MLP neurons of a small language model. Each row is named by its layer, matrix (down: output weights) and neuron, and shows model dimensions 0-191. Each number is 500 + 40 x the weight over its row's rms, rounded and kept within 0 to 999. Numbers have three digits each. A neuron's up and down rows have the sign that makes its largest values positive.
A block is one neuron, or neurons of one layer that tend to fire together. After each block is what it responds to, as a language model described it from the Wikipedia text at the highest values.

L4.down622:493567587503451429581469573540500557513398483464542502469559481487393450559542469523460536512484536521473449515570517531528499505475441487544466517584535553535588500504528504487531476505516509529572522434492528504509461535531544466508486487516455484522614455517525541470484491589515509424455518510512511479575556536491475530481543501556435531509523558542476538567442511476511514481508545482481519532487509464513483441472550476489553427523475500439501514483514444546489485446482475512611550541450488546446500478546553576525418565514516485558526507530463492469551505549575543507
L4.down1024:456499414451504465550484391501541441517492519470625501499560521474544455523475474511485499445468473497481530545529535495484480454462517474464529529493506553530493522455486511515514536519499502548560511432511573522492425445486539482546491501580579470519558521475462474402567544496499431547547569504490526532488495487506477447532497550522447513514474465552497469470545463457526466556476469435467503411446493540428522431447480447461490421559441527524498510571431494504471432550482542537480530432551506571523511501491472465496474518548581547420433497524521452455484495535528561550
L4.down1067:532456397517506454494535524542514494511565503445396405494504468510486505542411588468466455474505487546529465481493462524500535461558562467486447484527540425532539439564454445522552434473488473523551499479508513478527523488506543521590541489526472511489413488559520496499439486498496538519439455478469556475571492423494487429502525465519491499513477525646494494556480586437484507519546483554452469492578488491546478525540503563382515529473422441460445478452574521476473501548517504504549402490421546534369517479509476470522473421448471463429546474575519489477467489502478513451
L4.down1124:514576452549478552581530471559437510488555435484496510561469500441498507580459566532472468592414555500564503513525565454518462411531465508482525512491459550464496479477533490544513528493493527532517458484509582454565455517412524400527596553550529434547552583542515477490473471535535578538488444494517453499487515489462551506513521481525481531499505541512456476496542488541563433462514482517500448514487496491478457474511430492488503500556456504444528560451533453478508485508485494490476524502448513567512513555468456496505487514504481490538459502565497513447535488522443509493
Responds to: Verb after subject. Auxiliary or finite verbs (was, were, had, been, are) and infinitive to that come right after a clause's subject noun phrase, e.g. Russia was, boats were, line had been.

L3.down73:528499498477556510519561488438536534467513606550467483487484490534552502484556518569539472453506538462487529549473582514466479505516498562561487491487436561547528508512438497520485472459476445503456529479455509545534588424515463489549477432512575495564490471537546468478502560573554532491414514522487422476539520577506392472375477444464426528505545449412554506502505542470408542474507532526476527522531531441498514558505475508549563554477489465433489526450469500488491545525500479491496529525481550483495498495449469494542581460573547495496471547459524473504484554508412534504
L3.down396:497478488517512473502457559555504533575485513535472557530486459531509560522497484518478489434505531477493501458473446494492529477482538473523478515499537473495524565490513493462552453549491460544474549516455484523480425568524592482510422526481518540468465462479406479444544536474410527568524457611554553547520611556566508459558517455513473520434416567517475478471491526536488603521521472516475549496607555513503501442508498496479489517487447512429491531546558446527528492570526503457460487476502497411439451498499518512492437565502568524474521444484511533472464549504467442458
Responds to: Passive auxiliary verbs. Forms of be (was, is, were, been, be) right after a long subject noun phrase, just before a past participle, as in was postponed, were reported, been held.

L2.down29:506490508549500512504523552519487444509516440463496437472419487490554528496443511516596552456417501465523449549494442516572555522544595514449555488446515531444490503575497503477554524479518494506486514486492570482530485523552491505500449484519533505458467467450413474452439606503519493483523528438557541435484570553522474508507539454490449537468516466505545490487466462501500527520475514529514481478480441472535489490473457479505484533500512494529478538488519504539528569480526476511538546539463510516489575558476526481519483442483480491548530500517404506396511612519527510503
L2.down310:518488492439546451478484533505515481444438421470539503533547572547534521522497547442514440548479471453423527497512522511535434499521488487544474518377514551471482488490459511426532594522456488527503473517635500487537482535558485451493489435503466456553447572495422547438490516545518496482443507530517472534384520548494513555481545457499498515404521531503510489498560483547535507530436514516496520526606444532465474582440550494454527497515478444498486454438473549449507460491484556468570536508463554488556513561441520522529486515508490508544430479467491442573542460539537485484
L2.down427:494521522542493582587541553445504520504547445456435515431507499529478525495488564537509592517457450491533545524497513506537486517511533590516480527462530467490494440535537452433541518509468504499605449518511485505517520400541507569525518480465531506440617485521507501437453531505530531476492553501537521428405498517528493458553532591444501617499498471530475428469516414522451419554477443513447518536539475526402481534457470555518550503374494486565539440453461490557441543533497577521518460490558497523535529491538512505573544434532512474459517457492507477496434513533484451486
L2.down586:525542525522520536461454564477500539471426539494526498503525551500517513529505487505515430574500543462485543437465449507582430530462490525484533489451553535435495499510455485463525544428491443487481534459502460480518497529490471533505528448458465478494513536547424494483470492492475444527458436521575441517492518484482462483504522558533484516528535506458537446482481512506540570565471577516496508547514428478508447409538503503497531563475459447574461515529504527537420557498434451512508558491456496473551404493381512465498545472499500429524545544458452490449494495465509437554
L2.down727:499405499504477511479536554507490471509454514485474511426464484479465537551554487499500487471458506515508505495499479438532494452549461466538484462514465470543576531475509528470522524521466408459571492495422562487505544501532421504605477521491465527497486557530536524460455462485559520499455495559488531447520535538497406464502454480539484524557434557480526493482495507497470495488519425598399488488487485445499551444519498561511537539444518535461453424476538481514494525459489523576479510532443495479396573596560480596451487472515461492567457504521473480484465449562558486447
L2.down793:525513521515609536492504544522578527465486500489485515524487546512412472486427495487421456553550511471548472610490463476431494467531516483540491533497500524494563482477448475564484480490478517553552537481534448475503510457454529422471500517422468490564526467471524531582456475518487503543501524527475589469496503465461489498442524478551414618527427513489522499512541516454517436431550537513434481536523530492471540516569551511523464560535469524460499488483573496525423546462478518480481507564505485496605472528469486538493473537527510509441525482515539505485538487486536491548
L2.down832:501479451504504493512475530548552496541497521539520450521442576476515531468475465440494489499536453494493507484492565567507506457460512527472510601554505503436536510489477519507536486536537418529461571514513561525494512505457445424538534451466493527508513444550504582455524503477521453537495540468427544522474477445564554430510488476489546491464472415520480454470547467457448581510518490402533523473545481498412436483601530564497505477560479495486472491515533474484487484456454577491484498472443457525422488547511458605485497513507455555544427521515527493443513516477530450504
L2.down940:508456507508503477488465432436496396511499490414470498529540470489493470492505512585525499484511474489522527529542470573468469565519486523484434491443614497518427480535443495447533533485532520556425569565504528498483494405476481521509450490446408463535557395561473454494469511602586532515532567555565454451495546524522464540516523493520461457492491459438467476442459477500481541436495534464445554467519527464557523512446598435541511484435508489536465505487564465488471514478519577526524528479535579515489552537430596497491474510506585528461555559478484533427524533543560496479
Responds to: Predicate start after subject. The first verb-phrase token right after a long subject noun phrase: auxiliaries, main verbs or "also", as in may also, is, remained, were used.

L4.down94:478443437511522545492589490545527514463530504503509498544480445543498528461481459505476570494462554531545502484565507521515477482449525496462470515504518468416475519435443490468525481446437526515447471540514559505503532491401515483518470511557434584532515520509454463509506471497511475530480473445493535582496540482562459492543506576530572487462463501472488581480480505480544518614555505472503480506567575473485517474501495513506509555490449490490540539449517504405528515523464488485550519464462509575489479518488531544432542482495442480505490538525445528463477548510479532537
L4.down229:515513476532525459527487482564519498479574509507538504493524523511532495529390538456510465517459399494541459488536416555514535498526538521504574402475484532444475472506430517489456521453516480440500506505504496536458544526453539519500516499420500437508502521557465514576516531539432572471500546509489530485513486491532469514467396536502412532417468455399499515476477473589517508513553521483528547465587454473524522495454561546506552494505422551461453515486494425527535455461452488533432512455502450525492516449510501497502453499469499521537492492510469441489518557569508488521
L4.down283:505486514533579459432467544489532494588495602429517509484474418533473498572547522524478539493482497487480487494490528480493448500503491507519575448500474492500490438469512458548536478524472461530498533471479407452513479497403477548422503478481434491511427447587479494425467578499518455484461511556465531520479467471571481502442482530550442459447533448473531506485520521446469472467521413535511526450554415469525501533537530540554469510469492417566475498535561494521499501520473510546523493542545451578527492481490479528515509526513552548477490504532494452480473523528520516515
L4.down1195:447498513522507496500431491509487477505545547567502506446507450561552531530496485518521495427599572543566574570574529459483500504450460452509508470484515464508587514472574546519491493476515596527462490460492489467541524478565526543494463495547513494535487501480561567492492532509457425481504493511517523478468447524499517490453519489508518507532438500464520488449460484459539529556498542475534422488534445509501484585531539474498511489412477461511508490478486490502403435490469517455540504520525542549578523521553532475490450531568489501426502540412503464536484494490548525444
Responds to: Surname word pieces. Middle or final pieces of people's surnames (and a few place names) in cast lists, tables and prose, e.g. Meek-s, Badenh-or-st, Pf-ister, Wal-ken; also the blank line after a section heading.

L2.down82:507509432491479496483513526534546610480482554485502557471508579487554505502478500466431539508504427540460397466478506514524466470467515478501506500456540589492554507483491550502454465571477500517484461497452473510520480523583475505559519495456450553477481538512507498550445530512570508469549497453526475449540477544508469473526548511565464503522489506513500505543495476538469475544537580459531538514520462549497430398458484515433493520512539538455481489528566530552484482481534509515506546550407493469516534485484457471488454458467499460577477485559501472497465493515491478577
L2.down260:486560454525473556529510518506542474498491508485510530487556481459476468519499464518424515484500507578512496467491504501479511499541489528505517543575504543519450532506520473531518511576537532547490526541499483489525499433480529491550529465546477554497532508542503517534516491517550510524445473444531459461586507533545496514516527460543545501566452429408474566589554516505498450577524521547540530534534508531549523479428555501439542533550490505460497489384500464582532451424547468494589543567548474484521446545516421523565485525419461524517445518442505493542472556431553479532
L2.down388:503526561500480497548538518528540538475484511497574481463517501527558462524454464377467539537426488463485527451526555537569453454407610545509538493531541539509505498474466550498493502459542470473485519517523417478435523508512456503454502540537549457519466464504505466469509475497478540507557445487411478477555459462454508539440479498520492537499542463490487491501498455500484525532467609562548495455467456523469491468432472532458471493445502502463520519511464543493495535493523438477447463409502467521466550570503477551562442450505540506558536498479536507514490510525574410497
L2.down613:472512482507514516596408536476524521509524447504475499526545507525592476521468472438446487462483528485526479453530484577507518507524460482462503451550582509516517460510521496513499448494501530512499459526495515408521497466563485480458567459460457496463453476495499420520480497540511508519495435453487576542540536490479502553427506503471460535552547511500483486481512520498463505448510563488592469479496462429476490496531521472493520547531518555519541576515559501505515469536495491571514446549432416532498405539546480434469526551483500474496471473504509466467532460456498469502
L2.down691:483501458546501435501566496506471517484487495505487504483578494493579484532528533452441540443470393518500468486470483544510456449642549501538525518449460534441446511447550497447494505480515471438488566472460474414586490466482454487493442566539519519498540529513440435543510544488454491486606454490523461447557406525508476535525506475481504495444503507514487439446514468579418464487456528543502566511565527469467479409436489583539499511585484495438459434521550522522480520484507479431538440535539487450468483466513466509484516517477505483422488511536481494530475524529519429469
L2.down986:457542499527538497495480493489477500342504546477469507432437529501497452533502548528457547489437475483407495515445525427460448417456430531542493473530516470586449515587473424423514474562511426471509508523485502471530474497472495508520589509495541537511571417469545475492471531452517419484439601473595433523529458468483488507487483550470595464475524522471511441489526443490515426502455584550540462501549497545486533565523480481462462517535488451503482496499539478503495511493459469540549515465487434462485516485509537519475518505440463459517476472511500499440445506526505442512
L2.down1004:562539437381456436533460537504520548450482498559502483466472540470532484436454521427489470525520494476489539471519491456540543538518573428555468453496502475505450461547469486530530522427512469526515537509488552477468526540463450484505436459535484432446476504460468551530493457463518443549493478486510466549548503464486534565552485540373476475523517503481519505525517514441511482535448536525538446444529380426511523534518495503467495509534525471496467496466459534532509509492509547455589506466464487444473409469521484504551475476475490519516582457485494529486493540440491543469
L2.down1010:527519440416485420492446495454524484534489478523569493490576481481534488509447505390527566493479533516442488509479481528529540510493504529528506538558487470482517556498549512479508424560458497511428464462413438465455462455481465486539554513476432468460526430509484496509545483494438476465551480513443453450472459600501565589494520492501556469453566518476578520521477526493507508527517479521526516484499407557508447478536452555528529426554542522530475474524532464539475521526552514506481577488537432496560537518489493527499584571469425488486472527529520451521520580519551572522
Responds to: Surname-final word pieces. Final word piece of a split surname or place name, typically in lists, tables and cast or credit lines, such as Car-well, Burn-side, Magu-ire.